config.toml
num_hidden_layers = 14
hidden_size = 160
num_attention_heads = 5
num_key_value_heads = 5
head_dim = 32
intermediate_size = 448
vocab_size = 2048
hidden_act = "swiglu"
norm = "rmsnorm"
norm_place = "pre"
norm_eps = 1e-06
positions = "rope"
rope_theta = 17700.0
rope_fraction = 0.75
qk_norm = false
attn_scale = 0.177
bias = "none"
tie_word_embeddings = false
parallel_block = false
init = "uniform"
init_std_qkv = 0.0353
init_std_o = 0.0
init_std_up = 0.0353
init_std_down = 0.0
optimizer = "adam_variant"
learning_rate = 0.00125
beta1 = 0.9
beta2 = 0.98
weight_decay = 0.04
lr_head = 0.00384
max_grad_norm = 1.0
warmup_steps = 423
schedule = "wsd"
decay_fraction = 0.661
decay_shape = "pow"
final_lr_fraction = 0.05
batch_tokens = 8192
max_seq_len = 512
doc_mask = false
train_tokens = 121500000
max_steps = 14832
dataset = "wikipedia_en"
MLP neurons of a small language model. Each row is named by its layer, matrix (gate and up: input weights) and neuron, and shows model dimensions 0-127. Each number is 50 + 12 x the weight over its row's rms, rounded and kept within 0 to 99. A neuron's up and down rows have the sign that makes its largest values positive.
After each neuron's rows, "fires on" lists the tokens most often at its 100 highest values on Wikipedia text that the model never trained on. A number after a token or word is its count.

L3.gate81:44 35 45 32 61 52 36 87 72 35 26 48 46 54 43 47 52 49 73 61 51 44 38 50 45 47 34 47 40 52 70 43 62 51 41 54 60 60 74 61 52 42 56 51 52 22 52 50 50 31 51 52 67 39 49 39 57 54 34 46 42 36 64 58 47 61 37 49 57 38 39 47 57 63 46 43 85 51 62 60 50 44 48 49 55 54 50 38 41 56 44 76 20 62 88 38 38 46 44 63 37 41 51 63 49 39 50 40 34 33 50 42 35 55 41 52 48 12 37 32 43 57 31 35 50 47 57 49
L3.up81:53 58 50 44 58 40 80 41 37 44 41 47 46 54 43 81 36 40 74 66 50 61 42 35 75 46 41 42 83 67 64 45 27 49 43 46 64 69 51 39 50 40 76 38 58 33 44 53 26 55 51 58 44 65 57 48 51 70 55 59 34 52 44 39 70 50 57 41 52 45 44 52 57 46 37 45 44 67 60 44 40 44 63 68 52 30 46 30 61 45 51 54 43 68 50 66 57 48 57 49 47 53 50 52 41 45 69 43 54 52 53 63 28 61 63 34 46 67 33 74 51 42 29 32 56 46 48 43
fires on: " career" 13, "e" 13, "born" 9, "cc" 8, " medal" 7, "is" 7

L8.gate22:29 50 48 42 57 19 53 43 46 65 21 37 52 68 47 55 32 31 69 52 70 54 58 52 63 63 62 56 56 48 51 60 47 33 51 50 42 55 53 37 59 38 50 43 67 78 28 66 57 55 68 52 45 60 45 44 48 33 37 51 47 53 41 42 60 50 22 71 32 35 29 28 52 51 55 60 52 74 49 56 42 34 38 52 62 52 45 36 57 55 70 44 52 37 62 62 59 36 41 59 44 36 27 47 57 50 46 52 74 39 37 37 30 49 47 36 50 64 41 44 57 38 51 50 59 44 46 45
L8.up22:57 69 47 46 67 51 28 62 59 49 43 55 45 77 51 37 58 41 73 37 56 41 41 54 56 46 36 44 64 45 54 50 47 45 40 44 40 38 55 40 26 54 48 46 50 47 54 59 52 60 34 46 15 52 53 40 66 48 36 44 55 45 54 27 54 56 64 70 56 19 49 48 55 45 53 66 67 61 61 49 57 54 43 64 35 35 45 50 75 61 57 43 59 67 73 52 26 71 43 57 59 57 70 57 43 32 66 32 36 40 63 52 55 43 59 58 58 51 47 55 42 49 38 67 41 64 43 60
fires on: "cc" 45, "s" 11, "te" 5, "%" 5, "ic" 4, ":" 4

L5.gate212:55 49 42 52 45 60 48 47 56 64 53 41 50 55 59 60 72 58 43 48 49 38 56 32 49 42 77 35 50 66 52 49 44 43 46 68 72 32 66 43 54 37 34 63 66 37 36 47 65 48 41 55 69 46 59 24 37 43 45 46 53 53 55 42 58 44 47 62 63 44 33 61 51 43 57 49 58 54 52 46 38 49 42 63 41 71 69 58 82 56 61 49 63 47 40 48 63 43 46 68 51 80 62 57 62 46 57 53 44 17 47 36 50 59 59 52 40 54 32 38 18 49 58 66 18 26 48 34
L5.up212:46 47 54 66 41 45 62 55 76 42 64 38 58 52 59 47 41 58 51 68 44 32 37 52 41 29 61 61 42 70 40 35 56 44 70 37 58 48 41 40 65 52 62 56 42 49 54 34 44 62 61 72 43 40 38 23 66 60 51 41 37 44 56 50 47 55 65 62 45 55 59 54 27 44 50 51 40 56 43 49 58 73 61 43 73 46 77 47 61 37 57 32 66 51 52 55 45 59 62 49 73 56 40 34 48 42 75 31 38 34 63 62 57 52 52 75 45 62 47 30 38 33 41 58 44 62 58 42
fires on: "ar" 29, " San" 25, " Man" 7, "n" 5

L8.gate375:54 66 35 12 52 44 50 31 57 69 54 50 48 43 45 38 85 56 47 35 62 52 49 56 62 64 50 28 45 62 68 55 40 35 50 35 58 43 57 56 28 60 51 19 55 61 57 40 37 44 31 46 56 39 40 33 43 46 66 60 55 49 73 45 48 68 45 54 65 47 67 69 59 58 58 56 56 51 48 45 49 42 40 71 49 46 43 31 17 51 52 50 37 73 51 44 39 44 42 41 47 40 59 33 41 69 42 48 61 60 48 35 48 46 59 55 44 20 49 63 71 51 56 43 49 39 42 25
L8.up375:52 65 31 48 48 57 52 38 60 65 50 66 45 71 53 60 40 55 26 32 48 36 38 61 52 59 51 29 54 45 37 48 56 37 53 49 50 26 29 70 45 39 43 58 40 66 72 33 51 58 23 41 53 48 49 33 62 42 50 44 45 40 64 57 52 79 40 42 52 55 53 46 36 46 46 49 62 82 51 70 64 60 38 61 51 63 40 36 50 35 71 43 44 53 58 60 33 64 70 55 52 50 36 34 45 39 69 34 52 56 50 25 37 37 63 35 78 31 44 53 64 45 58 60 55 55 67 71
fires on: "n" 15, "on" 14, "ve" 11, "es" 11, "ed" 7, "t" 6

L8.gate401:74 68 58 61 43 61 60 55 49 37 53 56 61 62 44 46 37 46 37 49 58 54 59 26 50 58 44 56 43 35 51 64 48 74 45 39 49 52 53 46 43 59 63 74 57 66 49 72 38 45 48 35 51 55 67 34 35 51 56 68 62 52 53 43 55 48 56 56 70 57 46 51 58 52 74 66 58 29 53 43 49 53 26 54 42 49 54 39 51 32 38 59 43 36 58 56 61 40 41 63 47 53 71 70 67 32 58 73 47 44 45 38 46 48 64 46 51 48 39 31 50 55 33 74 61 64 25 34
L8.up401:57 56 33 58 31 51 40 50 54 42 63 56 59 56 48 66 58 59 44 48 46 46 38 38 50 41 61 33 35 36 33 30 50 53 30 49 62 50 76 25 63 67 53 38 59 45 61 42 29 64 38 42 42 53 48 28 59 26 67 30 69 56 60 35 63 33 46 45 26 44 73 55 48 39 47 52 46 56 59 66 56 48 50 40 51 68 46 55 64 73 39 68 54 32 31 40 52 61 69 52 47 38 63 45 64 45 40 25 24 61 49 49 28 57 54 62 55 44 37 57 59 59 59 46 63 45 57 57
fires on: "il" 22, "le" 16, "n" 11, "li" 9, "ot" 8, "l" 8

L3.gate442:37 28 41 57 55 43 54 63 53 60 43 53 55 44 41 44 64 47 46 51 73 56 55 46 49 43 32 52 46 54 31 41 37 62 03 48 47 64 60 72 47 51 70 60 46 31 73 48 42 46 59 61 64 55 50 70 46 52 49 52 55 30 41 46 58 38 57 39 63 36 35 35 56 41 42 54 51 53 46 52 36 44 84 56 47 41 57 45 82 38 41 50 45 70 58 33 62 53 45 47 47 58 56 25 52 60 57 33 60 37 56 56 37 59 46 69 61 45 55 71 58 56 31 36 45 44 47 59
L3.up442:46 64 44 46 64 60 46 61 74 45 57 53 47 56 50 52 46 52 42 28 44 52 48 43 76 47 40 58 75 67 31 52 55 45 39 47 73 42 56 76 58 49 64 46 49 47 38 71 35 65 59 57 45 36 56 49 50 74 57 57 48 28 74 59 76 64 38 56 52 41 47 55 62 70 40 44 65 40 38 61 53 38 55 52 54 41 49 48 52 52 49 48 22 54 48 77 71 42 62 62 47 50 36 57 31 40 46 50 42 41 45 53 40 52 37 40 53 48 32 75 21 45 39 41 55 50 64 33
fires on: "d" 39, " score" 9, " medal" 9, " career" 8, " film" 6, "ense" 4

L9.gate299:45 68 65 33 55 70 45 36 48 62 55 80 72 51 58 59 57 52 56 55 46 43 69 38 47 67 58 44 41 65 30 58 34 54 65 53 66 54 38 54 48 39 39 62 68 21 48 61 60 48 54 36 50 34 61 54 51 56 59 54 48 61 40 58 41 65 33 61 58 37 43 59 46 52 56 59 70 33 61 46 50 54 20 78 33 45 38 36 51 64 32 58 48 54 64 48 47 35 48 72 43 48 53 46 50 64 30 61 41 15 49 49 51 46 63 59 21 46 47 48 44 53 55 35 35 55 40 33
L9.up299:45 66 72 47 47 65 57 32 48 52 70 58 74 61 68 43 57 54 61 59 55 32 55 39 21 40 52 67 31 53 36 58 31 72 68 29 51 68 36 35 45 39 33 75 60 42 68 57 56 46 50 37 49 42 37 53 40 59 49 44 50 53 39 57 35 46 37 64 51 67 46 54 46 55 33 63 62 47 52 35 61 62 26 51 38 42 39 40 52 56 32 66 45 62 51 55 42 38 68 63 57 27 50 49 47 57 42 57 38 28 69 66 47 55 57 66 50 57 58 34 50 52 49 58 40 65 47 42
fires on: "les" 62, "ers" 11, "es" 8, "s" 4

L9.gate207:44 70 39 25 52 27 48 34 55 54 48 66 55 48 32 58 76 39 49 25 41 56 60 69 53 50 66 45 59 42 54 66 47 65 43 48 46 21 67 72 40 41 67 25 52 38 68 58 63 32 43 45 46 55 34 49 51 51 65 55 59 60 46 64 43 42 52 46 54 50 66 54 57 42 50 55 27 35 59 49 68 56 56 43 52 28 48 59 53 51 56 68 64 73 47 46 46 64 47 72 58 60 79 60 62 48 35 41 47 42 49 34 49 47 40 45 39 40 31 57 47 55 52 58 21 44 29 46
L9.up207:35 45 66 41 66 47 45 45 66 37 76 58 51 40 56 60 36 64 63 21 40 42 62 52 41 24 45 62 58 50 49 53 46 65 58 60 50 30 43 47 52 50 56 59 44 39 57 43 62 21 59 31 62 38 56 46 53 52 66 47 53 48 49 55 50 61 50 61 46 46 42 16 32 43 58 41 42 56 40 54 50 60 52 38 46 56 45 33 54 42 62 53 49 68 45 61 63 69 70 34 45 70 52 52 49 37 65 57 40 36 61 32 36 48 26 69 61 45 45 63 29 51 51 58 36 35 43 60
fires on: "ed" 22, " won" 21, " had" 14, "d" 8, "n" 7, "in" 6

L9.gate215:70 70 57 42 30 58 37 51 35 43 60 37 57 35 57 35 55 49 49 51 46 48 42 46 36 56 65 54 37 37 34 55 20 78 46 72 64 62 59 48 74 47 28 67 64 44 56 43 50 59 43 44 66 36 60 45 32 36 42 52 79 37 34 52 51 35 51 36 52 56 42 27 66 57 32 53 49 45 59 39 37 39 48 52 55 56 40 55 45 55 49 86 47 52 35 34 58 18 50 58 39 63 63 61 51 53 29 67 50 32 56 37 47 50 68 27 37 52 27 34 52 70 49 58 48 38 53 41
L9.up215:58 71 63 59 38 48 48 49 43 42 61 38 43 37 35 69 35 52 52 57 39 54 30 38 26 38 62 49 29 46 32 50 43 65 43 57 59 54 65 51 72 53 39 67 40 60 61 43 35 70 59 53 65 38 60 31 52 45 47 41 48 32 49 27 51 57 51 47 27 52 63 47 51 55 30 48 43 44 62 10 30 53 49 61 70 46 43 57 27 46 35 65 58 32 34 36 75 44 52 55 71 53 33 57 60 47 44 72 48 46 48 49 33 33 54 63 35 73 48 40 54 45 45 35 53 57 48 63
fires on: "il" 35, "it" 20, "ut" 12, "ten" 10, "at" 5, "li" 4

L8.gate216:64 50 40 27 46 32 48 62 43 59 42 69 40 47 52 55 65 46 47 70 39 61 65 52 61 50 50 44 44 59 71 62 37 27 38 49 41 38 49 67 59 62 49 49 55 58 49 79 46 60 54 42 56 53 57 45 54 35 60 30 71 57 55 51 43 48 58 67 59 41 47 45 49 83 44 58 40 59 78 65 34 51 51 47 52 40 70 52 41 55 47 85 54 63 36 35 49 33 54 49 49 52 66 46 45 57 55 46 35 43 74 55 47 49 55 47 57 42 57 55 40 54 44 74 50 50 33 38
L8.up216:26 54 78 27 77 54 49 58 64 60 48 56 59 62 52 50 38 42 59 63 29 34 53 62 58 51 39 53 20 32 35 54 29 49 51 57 27 38 33 68 44 46 70 46 47 54 46 70 52 64 48 39 70 56 48 33 56 33 35 38 43 65 74 44 38 49 49 44 57 38 56 35 48 49 57 54 58 66 52 49 50 48 74 54 46 56 50 57 68 43 77 56 61 67 46 65 49 57 50 52 42 78 58 40 70 40 61 31 46 64 55 45 47 69 36 56 65 50 54 41 46 57 54 55 50 48 45 42
fires on: "'" 22, "n" 18, "w" 17, "d" 6, "th" 6, "ar" 5

L11.gate96:23 54 38 43 55 46 47 56 38 59 28 43 71 26 65 48 36 37 47 59 46 48 67 39 63 49 40 49 37 60 57 92 21 43 48 57 61 51 32 44 71 46 36 48 60 61 54 42 56 45 72 48 45 47 54 68 72 51 42 57 54 61 46 50 64 68 34 62 49 42 47 49 66 41 47 50 68 38 50 43 45 52 27 57 54 32 51 44 55 40 34 63 58 50 57 60 47 29 39 50 42 47 35 73 68 62 58 50 36 36 51 35 57 63 62 75 47 41 38 73 59 35 45 46 56 47 51 60
L11.up96:62 66 57 58 50 19 59 46 54 45 20 58 57 58 39 53 69 57 29 65 35 45 44 45 39 57 57 40 49 70 53 92 27 40 27 44 29 50 37 37 47 57 40 49 60 53 60 46 60 22 37 62 31 46 56 70 39 55 54 63 45 59 51 47 31 71 64 42 58 46 55 50 65 55 44 46 67 55 50 43 63 60 36 52 52 48 48 31 64 52 49 48 41 49 32 60 51 30 34 40 53 45 35 55 50 52 38 59 51 54 60 52 54 39 37 54 57 62 48 33 64 56 34 49 23 54 62 36
fires on: "ten" 22, "ur" 12, "s" 12, "ver" 9, "es" 7, "tro" 6

L4.gate308:51 55 38 57 49 49 46 54 44 44 70 49 41 43 40 49 70 73 53 46 41 82 85 57 58 61 66 57 42 30 48 68 70 37 62 52 34 50 72 67 46 42 47 51 38 68 42 36 71 60 31 60 52 58 38 58 48 42 45 58 60 67 47 62 34 32 50 48 55 58 39 70 59 66 47 51 43 48 52 51 49 37 38 40 22 47 60 60 29 58 46 31 46 75 40 37 44 37 36 59 35 60 54 41 34 48 61 63 63 58 52 55 60 49 45 48 33 52 51 38 62 74 55 51 37 41 52 38
L4.up308:59 57 34 50 55 42 48 47 42 20 56 48 41 50 37 59 59 53 53 54 29 52 69 51 55 33 54 64 61 37 44 62 68 36 52 35 34 59 77 56 42 49 65 49 18 60 39 42 45 60 54 56 54 54 38 52 56 43 46 68 45 57 34 66 35 36 35 48 45 74 52 59 56 61 41 61 50 41 41 52 64 49 35 54 45 45 59 70 31 62 42 45 50 58 46 43 52 51 42 34 59 60 38 24 28 47 74 58 51 61 59 64 49 47 47 69 42 50 66 56 65 57 34 38 32 40 53 56
fires on: " Town" 17, "\"" 15, "unt" 13, "u" 11, " High" 9